config.toml
num_hidden_layers = 14
hidden_size = 320
num_attention_heads = 10
num_key_value_heads = 10
head_dim = 32
intermediate_size = 832
vocab_size = 8192
hidden_act = "geglu"
norm = "rmsnorm"
norm_place = "peri"
norm_eps = 1e-05
positions = "rope"
rope_theta = 10000.0
rope_fraction = 1.0
qk_norm = false
attn_scale = 0.177
bias = "none"
tie_word_embeddings = true
parallel_block = false
extras = ["capped logits"]
init = "normal"
init_std_qkv = 0.0272
init_std_o = 0.00514
init_std_up = 0.0272
init_std_down = 0.00514
optimizer = "adamw"
learning_rate = 0.00103
beta1 = 0.95
beta2 = 0.98
weight_decay = 0.23
lr_head = 0.00672
max_grad_norm = 0.5
warmup_steps = 269
schedule = "wsd"
decay_fraction = 1.0
decay_shape = "linear"
final_lr_fraction = 0.0
batch_tokens = 131072
max_seq_len = 1024
doc_mask = false
train_tokens = 902600000
max_steps = 6887
dataset = "wikipedia_en"
MLP neurons of a small language model. Each row is named by its layer, matrix (gate and up: input weights) and neuron, and shows model dimensions 112-303. Each number is 128 + 32 x the weight over its row's rms, rounded and kept within 0 to 255. Numbers have three digits each. A neuron's up and down rows have the sign that makes its largest values positive.
Before each neuron's rows, "fires on" lists the tokens most often at its 100 highest values on Wikipedia text that the model never trained on.

fires on: " Japanese", "E", "}", "B", "O"
L7.gate36:109135101097128177106137119088055111110096098158102149093106145099125126122122166175159119119166116131131134083113089114078113109076181093164145114080172121199124120091094129147153198091154113166105124143167173138111112137172117130131147165109140144107137128137117181105104154149120111103118091138128143139056048112158149181162094077040134192108106087125127095118171102181119247181171133126092130101102111114120091118167171178154156138129080189142182159171116118105134088113086140097148117162094054129113117109153095130117097128094142133152136186161145099110106133148078109141
L7.up36:101187120130132172109168093131163171155201115164149129148152178116141141147128113235148086194110111128143147139142126096101152059167178172161143091136132118157140121135119147145152159146150143090145120129143118084165117130099107083115061062154128110121148162161141096133113164152083138106075137183085142116111125163093139137108118139026098128063110079157119092149143127128114101191121153116137108131105069146116102161123135164074180114132086144078113131128142126123143133055153108199088109167141139171082078107114092120096133168121145172190166102198093203085135155145102153105

fires on: " |", ":", "le"
L8.gate506:108141133181051125108121079130114122206137140148134090104113107101153115111103100130178161169150122126100126132150071128091083114123125137155083143098122152094091104077076087111185175156160146104165187100122138138110086151115119128123137126114153138098150126109137080096094090168083119138106136128166157194124103110094139128125082106120082116070128131158125114139165126149169111127115076081143113127162111121094200181167135081197089176136146140084098077137103136165153150177139176125158136116114165107074083112180145146132154137097127130145146139095146087129078079085120124116
L8.up506:059111094121086153117119115133118131138155124157120115114119167124145099130125116129147153137077175151144076070146096140132166108135165148170118135121178142122114162132163166070147072146094110132109130181156095165086191116147152098127109187133069102106091069111148147103138148161126093090101123177122102115122150169123115175074168133111175105204127061168175153115142141138100165123123140131059075130139186117139136181098101098110139092116119151157176137150117101172108122122158094096151050055134144178144153135081129124075151191076075154155081148148168097094116208095054157123

fires on: "5", "6", "4", " C", "7"
L5.gate26:156132144134067179113117130174106163104131206133133074176175087086083181119154111157138121153136127097108150173121110135115195137174166162146142122092139127117165180135151151159144143137073071056111150088119185141116110126144091053152115139088107151144124149106168090096093105178111103115147134146171140192098154182199140130153141147163144121113149115152143113169114106132054139070121086170151113102173085142161134100165108175148162127106127098161148165124108135134135123055119122187123041071106148121104153130146096126163103145134110161127116123178082109113132183119088069098
L5.up26:134152115177148125154134117135126153060120100157115161130137147147134121080046139137146144149126097125156167172118156110126131140160140113137106145159074198133093197095141090129114113132103147152149117191148153111132162126201101076098102108113134122083078120115061083175117146091146123094152099109134162120107130104082101112114151095149084106168101101106179070154139163115115160084119149118096122128118174107152166087095157146128148111110081153130081128130082157146120146160142160096147093164131144214146112124141133054147110124187169117145111141201129122141176173077144111109

fires on: "==", " not", "aged"
L4.gate638:119092141129092187127111145155127117127142134162198091090123069119139122132125108131147141117153085135169110103110090138155060128138134126159140183100165140159121209086079108144183105134105176131134132163159121101162163118096072113161180106050116110137143115090121137107109092136163099144155159182152112075155162081139128170167102118144124124152142159193121140159145087161150132117111133152124154153206110158084114137152116129095057139103080053108187150120118166129145093140127104086102160162078134196134110166112167142150137132174111168120058163185148038217077146094103110112
L4.up638:086059081164087116139152162135171137130070173105141142047109153148155110077158115177137142144163086089182134210121107178094117197093149140145165170071097195123174133111104136115097092149138159134146108136095126140118148094086125130150151112068145109130119101144053126024156105103166149076115125126126121151203170051166073131138092121148179081100091063133147135102146163140143131132124112150099127158138172157105105124111103119211153125137119123141123160087097172143124152163127145133107126088041136082148149134102154148112167146138150115119108203159093150116120091110122118103

fires on: ";", ":", ");"
L5.gate447:056107139123085156130150218068118177121137119087143081126163114079156116167097123126101062061146166204157181104047137172181071109140135140126063128076144175108151130153115091118087188062109094181111135130144123188099180172105107114147132132108138065110062110082138120118135065137121101133089073160114162168109085162095142099119130114182152129171078133136190142152156115098112044105156090081101076116152153121110134094173156133124080081137157127119117187151112113092107150144170145085123194122148152161105106165109182121131118147118052169133140116134147060133119158171110068093
L5.up447:149106151079134155119118153123124136105132081140136129125132122111150126127092154212091145143049183150182077080113158185154110074144118135119082152140126171088137142091103117157122131093086066161142160099131075135102114190155161119118124154130172121109060093085123080089115139138055130187118095115106137151192175167158144213167166098157169091122080116116092127169134148092140140121133147105100089166066193122158110093121187080150146093131170114114157141141108173085158202098093136091171124113179129110106138061087142131136134196134101101072144114102178072128091113132142124182

fires on: " make", "ad", " not", " instead", " still", " made"
L3.gate206:113066162146129145083090145104122124104119107170129136100125132108173122136117111114160097129152135112086150087164160110088126178123120044145137176061094119087139136160095126112175170141112053119183093118084126129130171147162121141199107196077130119141198084070090183140136101171162139111106129141131127148176111158157167181134068113093120153125129096149195146206079117161151163124122165119143153126130107107087093191172152128135108124167157064119179143111142194146143136126161120100107131115120124135092170169101168130121113167114095166122154141135144115168146112175127161106
L3.up206:105162086134163095134097137153137134169074134134145135107017182163121123140058121130153134139127092180144096130122106131138136177143122101158134125056113134164213198140096147178096118159103142150114102088137112127124158158145145134101087128065124135132134113115095132163091128163172151118118067133160164150164136129143142125077147124095141132090178115142127143126074106085062122145124136134121146171103114123112129212085090085181173169102199163122239102143155157118136096137146080133087149119122106164123203062081109107108136154111171142178108118128076141134124113102141165118

fires on: " |", "-", "|", " in", "=="
L7.gate617:161095124180131182127073146139146157176148132168147131118108101126130136146105155144110072144185153119133117155057120209092098072092163126202099183097153103168127089147205126109104176126127218092108114128146128136055118178116138102162067101090137168185122126132106090131078165119095096147103164140150187118109154124179132191146165146118159165127127089139094120113121092147104146056103155081163108157030165100117120131147170182099067069137180137146103164105110154148123113120143145042123178097136104135098095137152170167124173160183128126141145200126132092189114142131106112109
L7.up617:097036103130139154143126164148142127144145089132106142108162087124125152138079212132097128148087136150088181148122103061183126140130129138136106143101109116145114070184144131077170110174152183109157133090167116162100125106134153141097103113070128157142157082141077121162101135103136128124050129106151130166177130143163227157170164131186169108159119124120158148100078065142112113141061133082162104178142181124164186121157083084127080171106132157163095101105117127127121136207121093104130222144146157149108097129145137164093116092151140152088151147157145112111161132162123165161

fires on: "-", "\n"
L8.gate204:149144152108124129115133169142122171206170137122140156125138089064130176144109131141158091160132111182146137095047169129133190085161100142183096076062158155081128164129109131088098164133158116149118101127155139101110129086148095101123155095153150112125066118075103114142127179157105130108121132137190126162097119122127167175174107127126135087119099096139132131166091139135125134069153104085117154088150139115095070099129143161111093128137085096110096101078128068151144068157099150134071126131109170128138133125099115179163025083129081130132148162105103156156156145151170139097
L8.up204:097179108123098161122089089129153129147137105105134125131112121144139100197131205133099133120141098116094093137155170124110158112086164087148145126159087115116132090127159086138108110128156152131110151136161127118075123116148163127121090117111098072170181162110095174153114199210165084125139069127154122115162166195160151065196106143156152143166157154145110110168095165149192104199103135149162153186127090122098090107105149127126117158136131132107153196079142191172128142088151137138092135102128099130153104126111129183129173137153143127127182132156135083158096138106095103120

fires on: " |", "\n", " Apps", " The", "-", "|"
L7.gate596:160142069168080134091086142169147140113152089210136145155149135102143125149081137102167124170170168124223096104161131097133149111158094150138156120092142122132152103118096128154100137084112163141114107142169184086135178107159120148090145076095145163112162125140042124133124120152130085118136116085122150149111180181144129114120118150136222145153133111160045103104121119213118116109159171076103099183110124127109143108196081145162115105108132123183146141117109064137116088112129189082115153116116119158085146108100123130129141110148096100141170171163192142140081115087129138146
L7.up596:090077172078155139121185092144164179106114093052199105158143085141135145165166187112099168120124174160061066153088174110108113131207125137072195107166083094107114141135156139184146133073087121148130162126155085131117131045124174114130135152124184156184122105154105173146072176136131075095100095110099129197173141179141128130122130182188138101149120096170136155114090097111141111123096123178110071144134109139126119118113124160089121139175132138149165125162166157125151152156171165141113173136145132143126145167088184099094121152140133037144106132128105090158062149102152176163

fires on: "==", "but", "ev", "om", "al", "istic"
L4.gate727:174163182069137137163139131146132090123126132152133036142145131103144166166117143129095117092184117129084090156118108159156144130072106087108159100103109143206106162132077167099158110152132124139144129117136144134136167110084126135162142144091136135121169138167144137093155070128162135107122100140178115157133148163162173086106168163170111096174145149202142176190159122126086185130109095122105178157148115143060111129123131157062133106139129100071092144126159103101106128126120081106085124124180124132121157102127160139151111089162097140150093121160152127138173172062093124143
L4.up727:122146111117145100142164097168127155106141151130182127099092159151100119147131133133119108167151183107119086143147128150221133179201122166105143142121120121094150132182126144128151133110107110108158070150157068173115149161178170134107155121100185104085173039134078153145126135018172167127103092124146098127143103130169136144111148163189154100123131130101151106122075063125230133083137160108116111142080119159116088166108182165177181069192093119118117096122123121130160084131055129114092089070112123163121171145123116127187137158150158159132147159093093086155076159103148141159

fires on: "er", "ter", " all", "ch", " God"
L7.gate293:099143150137190074105096143128076112082096222139144148148127143130062104108077132060103158105172129159081093123157106136147120163183100118124131093165171124093085139187115123113118121114104160104136089085204139221136127119128130156074114145127112111126113145118110152147152092103158223103109127185152168115142117097107110137061103154092124128179125158091125137168152132128139112152071085141081130090128163144127155112030140119117117126131182091119078116151148167146156132173055106099164131134163132089059103140126103108098148111149156151166159104086122112105106183135106133135
L7.up293:148180153120103127133106073105139147110130065131118114087110105096154193129187084061146149119093168100153092148166087113118112152169181114086131188138071078144152167174124143142133140112144170079106190151133115109149062099174144122122135027114102089138072046161115107126127124099121045120113100061138099143135146150134135111112181148136058146161119114074142053102160097144135089113109112130160106066168110156111097048135111108157146090148122158116117090147106189074105126155136104178102133108088105114159090132126137162121138211123109135115157108122102156097094088117170101117

fires on: "0", "7", "5", "6", "2", "1"
L7.gate2:137078091101098145118135119075105127128108139150126110191149182102104170140210102160097134086165088087063129096112178082134181157205167154142169066121177139103065096163153113156164203156137125147171191115141143135133190154123129121138112088151122158111121143127097119127145129169120111084108117091159179129136131138075141127132087171113160133123156106057126157056122162086083147087130111061139117108158099095120128122174143097114112150114140146185075138116109136136158106087089160136075092085143126135146096062181110104168111117061118167106147161120103178067122194129134096139
L7.up2:082138093174102155159140123168137149100067132170128121104158137105153136149138140144162116112134169147158138112222142083099148134188111101139083068154088142174154184107152078127180113130114146133072102138137106154160087144108134126141159056149038106093084091121167131153136139112159117080106019157107147190122131168158137118125123087108142122092117162147160111118141133101128106134125104143080143077158148094147148133129094179107100137084076136204070153155101149130155112139135116129102150157125150140096115160186121165107112114140159108118058168184172111128169055094112070128

fires on: ":", " were", " are", " is"
L8.gate26:150127156150073119196131098148145161091159149118165119118096151100083146144075132130186098146159109149160148119106083126129060106186159184143113130121166142122076102071132128103146154109157139140192086159118139160062117162130118104158123102123119152130157135078083136100091062127109131101083113151111163088097129118059111174093157079112164149128122107131131154121165080178123160105097098091137063081146137070099137133154124091077142136089133162163088189125124114148115095090111094073110098118151084130161117123135158207157108123171143190138127167085106082157122123108112126108
L8.up26:109093102156150169147143116129129109107114176102097064104148173098086171134115116048179137090121088136129148123110101112076110162176141143081165144123126101111133143168138160100131122175118171148112143159144080156102127143112137146109112130146118091132128113160097109086123085121203136044143096113052107051138117101078138147148163119125082130151178110140135154093147103110040145136183104156126183116139168144113164167116068116172142156105127166166098107154153167159152163141146136089151077107135122150100099104161121184147084163134093141121144146097078150138154127098110115164

fires on: ":", " of", " was", "-", "8"
L8.gate251:083098160128111097133125158099161156180151142117150077124110132066123094147174089116108051165211127069159124191107131106131160080132117093160071067045165150174121146124140094116088173093168113141132128128117179123108179100153151082138124121128150101173057117127130116105111102125095166123141089120053159130100115167056128118148162180089159133082054076105158159154139168121068101084155075101141140137150164123079133076129124093132076125173079119200134135157076108087117085102132138128044142101157150146122099145117094082117092123150102159090133119153125150132107153144114080065
L8.up251:112108141122202129187138150137096158167113126085216073153157114104106109106152115167127097100145143158161123157157121152189131106116127096086136087136167134112119094160191119146071093183163086091143095108139133121115187185146065097090095111134156087148144122112131126128128115196159095103141095150137129150149102110130129108104166103158178196056132095080042138134172147072130119129116134095129142155083123139167115153122138089106134171165118134126138087129098188161097133170106111145098145175161127130095087151100123103117144136103095098075134185174141096134047149146129134094

fires on: ";", " and", "),", " |", ",", ")"
L8.gate440:071138150090120112133098167143125139179112209089113057134155164107195164152104114119154143102160195111078205120172087160112092106096177125140165156130171101099120129149095143123116155153107147097173111138151140127067175108121098130133129146144107158150102126171083130119149129119102156139152091134110077171124122138070102166126140144100170068137113089120110174151097083107141101152148102137140083109127081122105148111129107134164033128127108138106156152111046159133096121120117129117108177112155088122112132119081089150128147106157084162184137144146150124168123124102086138062
L8.up440:206065127114152190108119122064116094136142152179210187147124106171149193123136098073167145110078137150088121121102151134133070108106140144073183153084128111088172113125069148131140106118079096086100130176149087082173116071142125166145148145124131166128097115104189123045164092051080133146140128093163106170098152085130111147125088085145150138194181131105170122172147093142082140131124125161162095091170070080139128122137157120177071127128076183097131131084103108184141071096076107119144130142145154112080166099094070153126139118119137125124099097107153082122139074128116173135